config = dict(
    norm_place='pre',
    rope_base=10000.0,
    tie_embeddings=False,
    warmup_steps=597,
    decay_fraction=0.268,
    batch_tokens=131072,
)
MLP neurons of a small language model. Each row is named by its layer, matrix (up: input weights) and neuron, and shows model dimensions 80-271. Each number is 500 + 25 x the weight over its row's rms, rounded and kept within 0 to 999. Numbers have three digits each.
After each neuron's rows, "fires on" lists the tokens most often at its 100 highest values on Wikipedia text that the model never trained on.

L3.up978:474581492497545414511524509492487504535501463538506502543476458550502537466509467516530483490509504462533549480489486493477497526491508511480501531495525480484519508479506500527485474536553492499545518492518471508491516487507480514504531526449468510490549473549513551484483489498504524475488491487489482474503539562553491508461464479489495481495509486487482546493519518476532459492512529516506459517534502508505500489485498502501485522440527527455534474489513473492477531498508479528489510498544528473468520460458447492488533494472426480514444496493514491508493513508536560516
fires on: " the", " all", " in", " out"

L2.up744:548516441527524476519516525494534521489484521512492497472475512529470454456521507547483465481514511504490470492527529556428464502542525481479505487493495503496510492510490488495499490529543491480439539507482499492508544495519529519537491472499488492478480494480490489496536503512513493500568517468506466521488493508514533513446492455497514461473539498476481519512455534502488508489513508536482503487519493551511456519455554506489502516551520499497478493495470495513472489497483495534510486524498510564496493526493486500512487506510486553533413491491501490491506510441469497497
fires on: " of", " Car", " natural", "car", "\n\n"

L2.up551:448507522503453476519461502553526490479543524496502496488477526458527545487485499508503456493520524537541501504497546509521502524498476505510521503469510500506461495502508561483502478516495487467501494510486501427524505501473506502555518497549511473515502453552497515494496496526485473499525499510517498525510522525505528510503492482519565485516513518558514531485521488485488539441511508518454485511498524497507457510530478479502501486497509529513506496506483456476500509501491496513495481500476476535554488500491520445504496504503487469540500486536453502494504532467542508440
fires on: "0", " led", "ing", " to", " characterized", " over"

L3.up300:478481440515519491509476485519493465484508500486466480520495485502468519501518488505506514506488512496535495514496471532548473522490490510490497473510513498517526507500484479499527504478497470448447511476510494528544508534511485459498489462459491465489504467482497505507537518452516508521472539502517504475510543521480507500515516501440532519458525500490419489483502520510528557517505542505494532444499501494486509503502504459498535488501513507466468509515469473540501528560499494509514501528494500518482504529422528492529487500460524547529460484494531560524483487481524493519
fires on: "s", " early", "Early", "=", " September"

L2.up225:508540493471534502528524523510490462537518505459479540525509534483525511467541476503494499535508527507499514503498507510508486517542517442445506471482511509511541521523468512517518472555509520486535510540488511462477503468492486536498496510515501524480480466554479559475536441484502504520540554498524544475522496522481503507492529479488515471490498498449482512507507520510463516479504486469464490474508516466501511528497510480522523527492496519520483524519497502496468455493536506511519497550481549505488504478509506510536498514486504510501497437496461550480500541517546515500
fires on: " of", "–", " yards", "ers"

L3.up98:469505500528520469517514506502511530461484505485505530501475504536509535513525491530479498483458462525510513531549491521485499455479500482489538492516530473477497473502524521518518522504470457539493497572481473522522458523493458498516486521500532470505466506516519552468490535497459509499498555523482500493489506535494549476522506491477521514501482481521508519524537485479503496540479532482529478543485538508447497504550488476517489472530493500524494493485453447489488506497532480542511486532487500496504517483493528504524534503477516486543497457499474472532517517484483529526
fires on: ":", " |", " at", "="

L2.up1059:468533498503478475518510463475486492521462509494506543471487465489496508546509507487475502511494512481528532513522478468518476493520552480497490498518492504496455538506522484513550456517522504497464506506499503501508500481480506479521505471468503492543525512470530512505488539457529508508543473439478491509518535465528502463535480496476557511569497525501514499523504457485495465515496520499483506524497512495487541468481551524542508496498514504516505496491527493458526505503529507516485500522518488480519509496560532486498513497488506491491471465487451545484484514505470488524
fires on: "P", "T", "an", "V", "L", "B"

L3.up1277:515478528479520468501516519501478506512424429463469456449491533474503501477516495445494500474517480480530511530484514499489478471495520497505505508519539493524492490515517457526485506488477490546492499505509505467472502540577506461501527485476521505482514515521494516520523525523496559516521525480502512487455512528484485502467496522505477525545509523490477524511537435467512499471502491466511480462524494489504505494512493498503541521525520500477526499499495495527509479529460502515461534497450545483479481485481493452487483478505535474549484443477489505480485493487500530526
fires on: " August", ",", " Mar", " September", "–", " G"

L3.up1370:487481469478515476476530519517490512469526511499444440496525490517483485468528511542505516506492480507517464469466509479500527484460506482492532554494514515504524516521493527530471503536487502445484522521511501467475536500536487504481498477535492495465506489508489485534507461494499504529502497500486492503461511554498507476510500515511503554510507471522508511512499539473449491482490509506495484499492475519445504495465477501520486532528484521523440492503495498539480489496465520525517519520478520534498478513469464519501477489463548534479515495486487472520503497456484538529
fires on: " in", " on", "\n\n", ".", "==\n", " of"

L3.up287:542508469522513485493521461511512450442485513542536472524482499545509510475465518523468474505497497527488471512439475502491485495459493504493549495484486480460490504477448528534480522521524488495508538504527512464528534530476480461525524428482493517469477492496509455484532475526489501526498481572461515527487490529466496514453494524472535493527465553486532492457494541521547512510525517528479501477516532468524482491487478478524446523515525495488480473485499488504510501502478479537497543512508530519522534497479496479520481487489482502543507488454518513492496474499507520479
fires on: " also", "le", "he", "and", "ün", "land"

L2.up406:498474516556530485510516540494511480481477485502533552510496508502480435492512506507533550520517493479491450506500588492503521530519553498505505477498479488528498501487480505483505536489511495515486486468506547528463524482508482483519480459474510506486479487503524456471540474477471554514529524479512503507491529488507505506509515510529510471528467501507501500525458486524485559471514513476465502504523487470483477497488532488488497472490512475499488541524470474518510474470494525510484523517482477551500496494463497491548491530502497507508468494516491525474482459519511499487
fires on: " km", "c", "m", "p", " mi", " ft"

L2.up791:522521477510518503563474509481504479505484476502493523507511520546510497523512517523514514536526530451484490491528530503520534499541495488474531532499515458473505509498488498470488508505505477456478499537513479515475561453457533527490482483483462488449499467525484481507535467483487497483498471492472497479490498519536498481508532546485568433477511512485447501477502515494508482513488491506481492524495492516473445484512507454486521512463518518474485461511492497505547462476519477479514477517480506479555492483531496504475491467493564531516487482555495520508497494489495499516
fires on: " on", ".", "ation", " game"

L2.up694:489519521521475459481489496536489492451542506503501475493507503487495501493506454513467494507529500557559464523486499491504450495506507546495504589507487480492491498505536483528515512463477518520522499491514489499536498495477485470484460545511483509482518521505504501506523499528501519505503498544486544504491543513495483504526498541447517481508485516491492553533484493484537482522526520511474506435512500494513447501486520499507527482507482561479513532528477495519491519461499584511517509493523558534514551537502529501536473500509485473441543487514475483519511454454529496472
fires on: " of", "9", "5", " Lin", "ö", "6"

L3.up1264:487480527535523488513480531524468524496501530541521500485498432499531494501500509466469468532508523513501535502471500492501450508509505456452504504461486465486482513486483517484538493506531520489548487507499481442486552513494528499496519475505471442508440455519517513494492489496524481517507544495505492499445524500485487482517479460535520480492463511548514530503523531471507542503520455542511513500505522508502570473511526509492496498490522508526505504495540486467529453511522485512503530488476490494530495496506496480468499495452456492517461522487525497508512517478518495477
fires on: "0", " one", "5", "8", "inda"

L2.up1294:489558504514462496470521536487536510517494482529473525522501444482476505511522484497551514540494495483521480527520451494488518526501482488506508468480517496510500483488501490513495542528520491500494527521472527515434490476503445522524519470473489523498546461502561504519498516514518485562545503461504519478493475543496480478486511538512496503463499485540475536482522506512519522461479512465505511512466502516531559463526494508498479502526513519547500504489479477461491484496484506493500457514507451469464446524530542477503533476491464444467474535494473467536471484540470529509
fires on: "le", "ame", "f", "at"

L2.up509:466523517545483510529495465479537515471535524526496481497485495513495491469551477512510463434489538465490481496537470494495514538527501488479547538496492496476544540492518509490530505486479553474513498481527456470456516458499496463540498563485449458488487515562502507488482462493513508537520499532542486543499537494502469487544508551518502454468489496500496530527541455464511509463492525492489495480510501441428508524505533477519536495501519503488535503499518495498485493475486539503520563522514489497478487435475508510496477552493502494508490489487503492499506525470500485504
fires on: " He", "He", " Its", "'", " she", " She"

L3.up406:461552468542460444490491476474497514459515497533531515580493479478481531469536461487496517491519509480501469464508480464517507546475513511509555510478519550480493515533531462505509501496535467511517496471508516486507469482527528522505519516471542465472539501533558505513484473523530484538498468485510504524524507517504494505546482473462499494509516497495489496487474474519516520526496503492507498483555513501504429508520525495537540521468429489487489503526469509492503522498501524502498479499500463491470472533534486488516480491450509485548495478522510486484484469526499489511
fires on: "9", " of", " office", " der", " years"

L2.up1105:538495564456508473503491521508485483510505490473495494490475454473493488492529532494489483462522489530492528493478495495519466508528558479496503477505475485454499465480513466489481506494512518495519467504501479503533526547522492472495449498518509497574448511546501514570532514463518549505505538467500497497505501471534484471522490499508476487571487524513541490502494518544521526484512492544527554492499516510474524513504518516484465459467528460557511479511474532524450463494489474538469510513446515484482468498485497477510497452507514466515518514484437483486507479521546477485
fires on: " co", " re", " Re", " Vice", ".S"

L2.up1241:528531509447503499511516539520545498477470431507513614493454509477497512531516489456541530531507544474502507510502508472529499501531514485491512486490508492506478507484490517499502511505515473519490513520493527496506497437538491523568496520518511513480540474537487505545504486479471486483524510454533490464514496519524498467495469507444512490532531492527489509449517525489467510520496501529508512516556522515523510491531490495497461496545479506515527477489489515521495565523529542446495458486498497470505519474495542473509484542508478483510486467525523531498480485484494499510
fires on: "le", "ata", "ights", "ice", "ient", "ises"

L3.up192:472506491505523479494520504510499490489477467517477479485497519525514472521484486475474473495485471464507463488446498518457493469486494492499483512497495455501514552492522524495463460536476496476527507514538496471487484522473505497539451514488500493474493495515491502474536488510478509530515497540518503548462525527479492505541471492544519503480481467512476478528515488484488519484515511497500485446553449468507451521474516457518448498439525513483503504500486526483489463508501479516450473546485535491505519515502494510531485463490503547547468485481484486529523496501484559520
fires on: "=", " =", ":", " :", " On", " -"

L3.up504:472496483529505504524475505458518544511509493511553490500458477554476519457486466533474547475528463505530503495515486536492531509514557504482485524468422497524514536526512508508504520492508493503516525513484495522485499494483465505550500522466500512485481515502496499523521529548541529500471468540481474556545479503546504465523546487483519485488496521514469522482473505482470546487506486489474485458530484494513493509515577436506504508519463483436495493492501480474445505466462502531519497464548492478485505482514490478560488510498504494475557470490530518462511488484520537505
fires on: "9", " Team", " human", " Ant", " World", " winner"

L3.up436:500498534503502516512488559516464505502518488486462444493511489524539532474495490477454417500496453495511537521511483485527480452539556486500539468511468485521554524461511479522496473542485507464504541514472489499490537498452505547548470491566541526520512471515542509524503520509462486460518479489543515504500544533461467490484531557486457496491528522518461479544506483534480486469471492491471463463543478515472511478547499507524504497469476487473542465505561482482472553506522496502470540477511495490438531500494503515491498466541535523459519503507513502544538492479501497512
fires on: " and", "ing", " |", " played"

L2.up1147:520475469494425458530504495462511464529505514534493505543413501476482495512464463505443499515476466515525489507510519463506528488523520455472472514488535515542528504553483514430490493536504480506503497489486532491468497482477472459558523528514529516525492471501512512526538505462543492476525534519523473500457521506500474487448517515486504483505549483526476498501506510500531499438509449519513476480497515489562532496499525501479529518528494490520510490456469467495525480527499532524475462481477486503469487537521488476536484466491528550552514445559445500503478514510520451483
fires on: " to", "and", " should", "ion", " for"

L2.up122:473505417479519490506521521470512482490436486467491562508510500475528472526498533496529546479486541527471495529455514455507493512487535477504519538494486451514469460468493498493489483520513523504486484482525514537486504534526506469504495457492453525529514547506524508459494512501536507488455524485509491470475494512509518538507488467445479487543472501442516519493493498534532499493533522500472473481475487512529490532502497501482490499558530496479503502517466541525522500539510486542511484488451487495478522497519510504475489532505494498481519515529459503471475452500467531520
fires on: "-", "–", "2", "-up", "op"

L3.up191:498516515483526479478509541484498466480517485484465518501494505518488489514522495484536519489497530489523484513517498509521479535479526502504535541503499492517531502494515499501456537498497518538467503525513506493484531461570492528511458474528458483500519502500493480484517493481467513521489502513512493465483479494478516456491490550524529485531511534507539500483527547528465535501507529527531470467516506487502529533501510468496556537495476502544542529533507510496471525481543533521519516526491532483523502439438503516456475517490422531484507458503461560496518499511533478481
fires on: " and", " or", " (", "===\n\n", ")", " &"

L3.up378:515474487485500489516493556512505527507508512468521533530510514503502506399514512535472540461533475497511483504503502499514499525469497477463529506509505476481514470525491462496462502515432495505524479496503494470517520507488540532487475490526519484434489523527509494472470489516544492521498494494496522509482492503491502493504513548556482510486502492539469517495520530452499502471508499489474501496499487522485503529499502518529496496494537491510492453504496507537496527478507506492513500522455511511474499503462469523519509472483483492511502458491496447487499480482500432508
fires on: " $", " .", "I", " I", " –"

L3.up478:515481510516521506468482457500508482519490497485467491510515475508511507474494506496516513503504549473506548544486494469512467491462509552511519464496544507471540453499520512520507485495513540484503513516503512536501488462494525505521438466468521509471523507495511538484463500476482494514491494503518509524515504507501482541514491504489536496475468460517441468491484535471549549512471531511503503525534469498496509521525536459497474475518533552532521410476548483474509516492516461529555510508483533483464497482505516465506492523485521556508513536522506521530509525521512522524
fires on: " No", " into", "or", " to", " by", "us"

L3.up452:530484477498508488498491480486524505507493510565548530475462500528457562504520480489547480505480536537504520493541459531513489525454497532444533535520501492500496533501475470477495493509533467511486497535519516500495471501508503503512510510476498499501534483492509520520484524458458474512518499531541486512539496484479536492540532475497497492465427499470460516493510493482500526529487471560502503444522516520533503491494493479480540530502516505501504496474490501531510517528504515469492466491522489503484509496512513502556518489472512528522513483479542478493488531480492487525
fires on: ",", " This", " this", " when"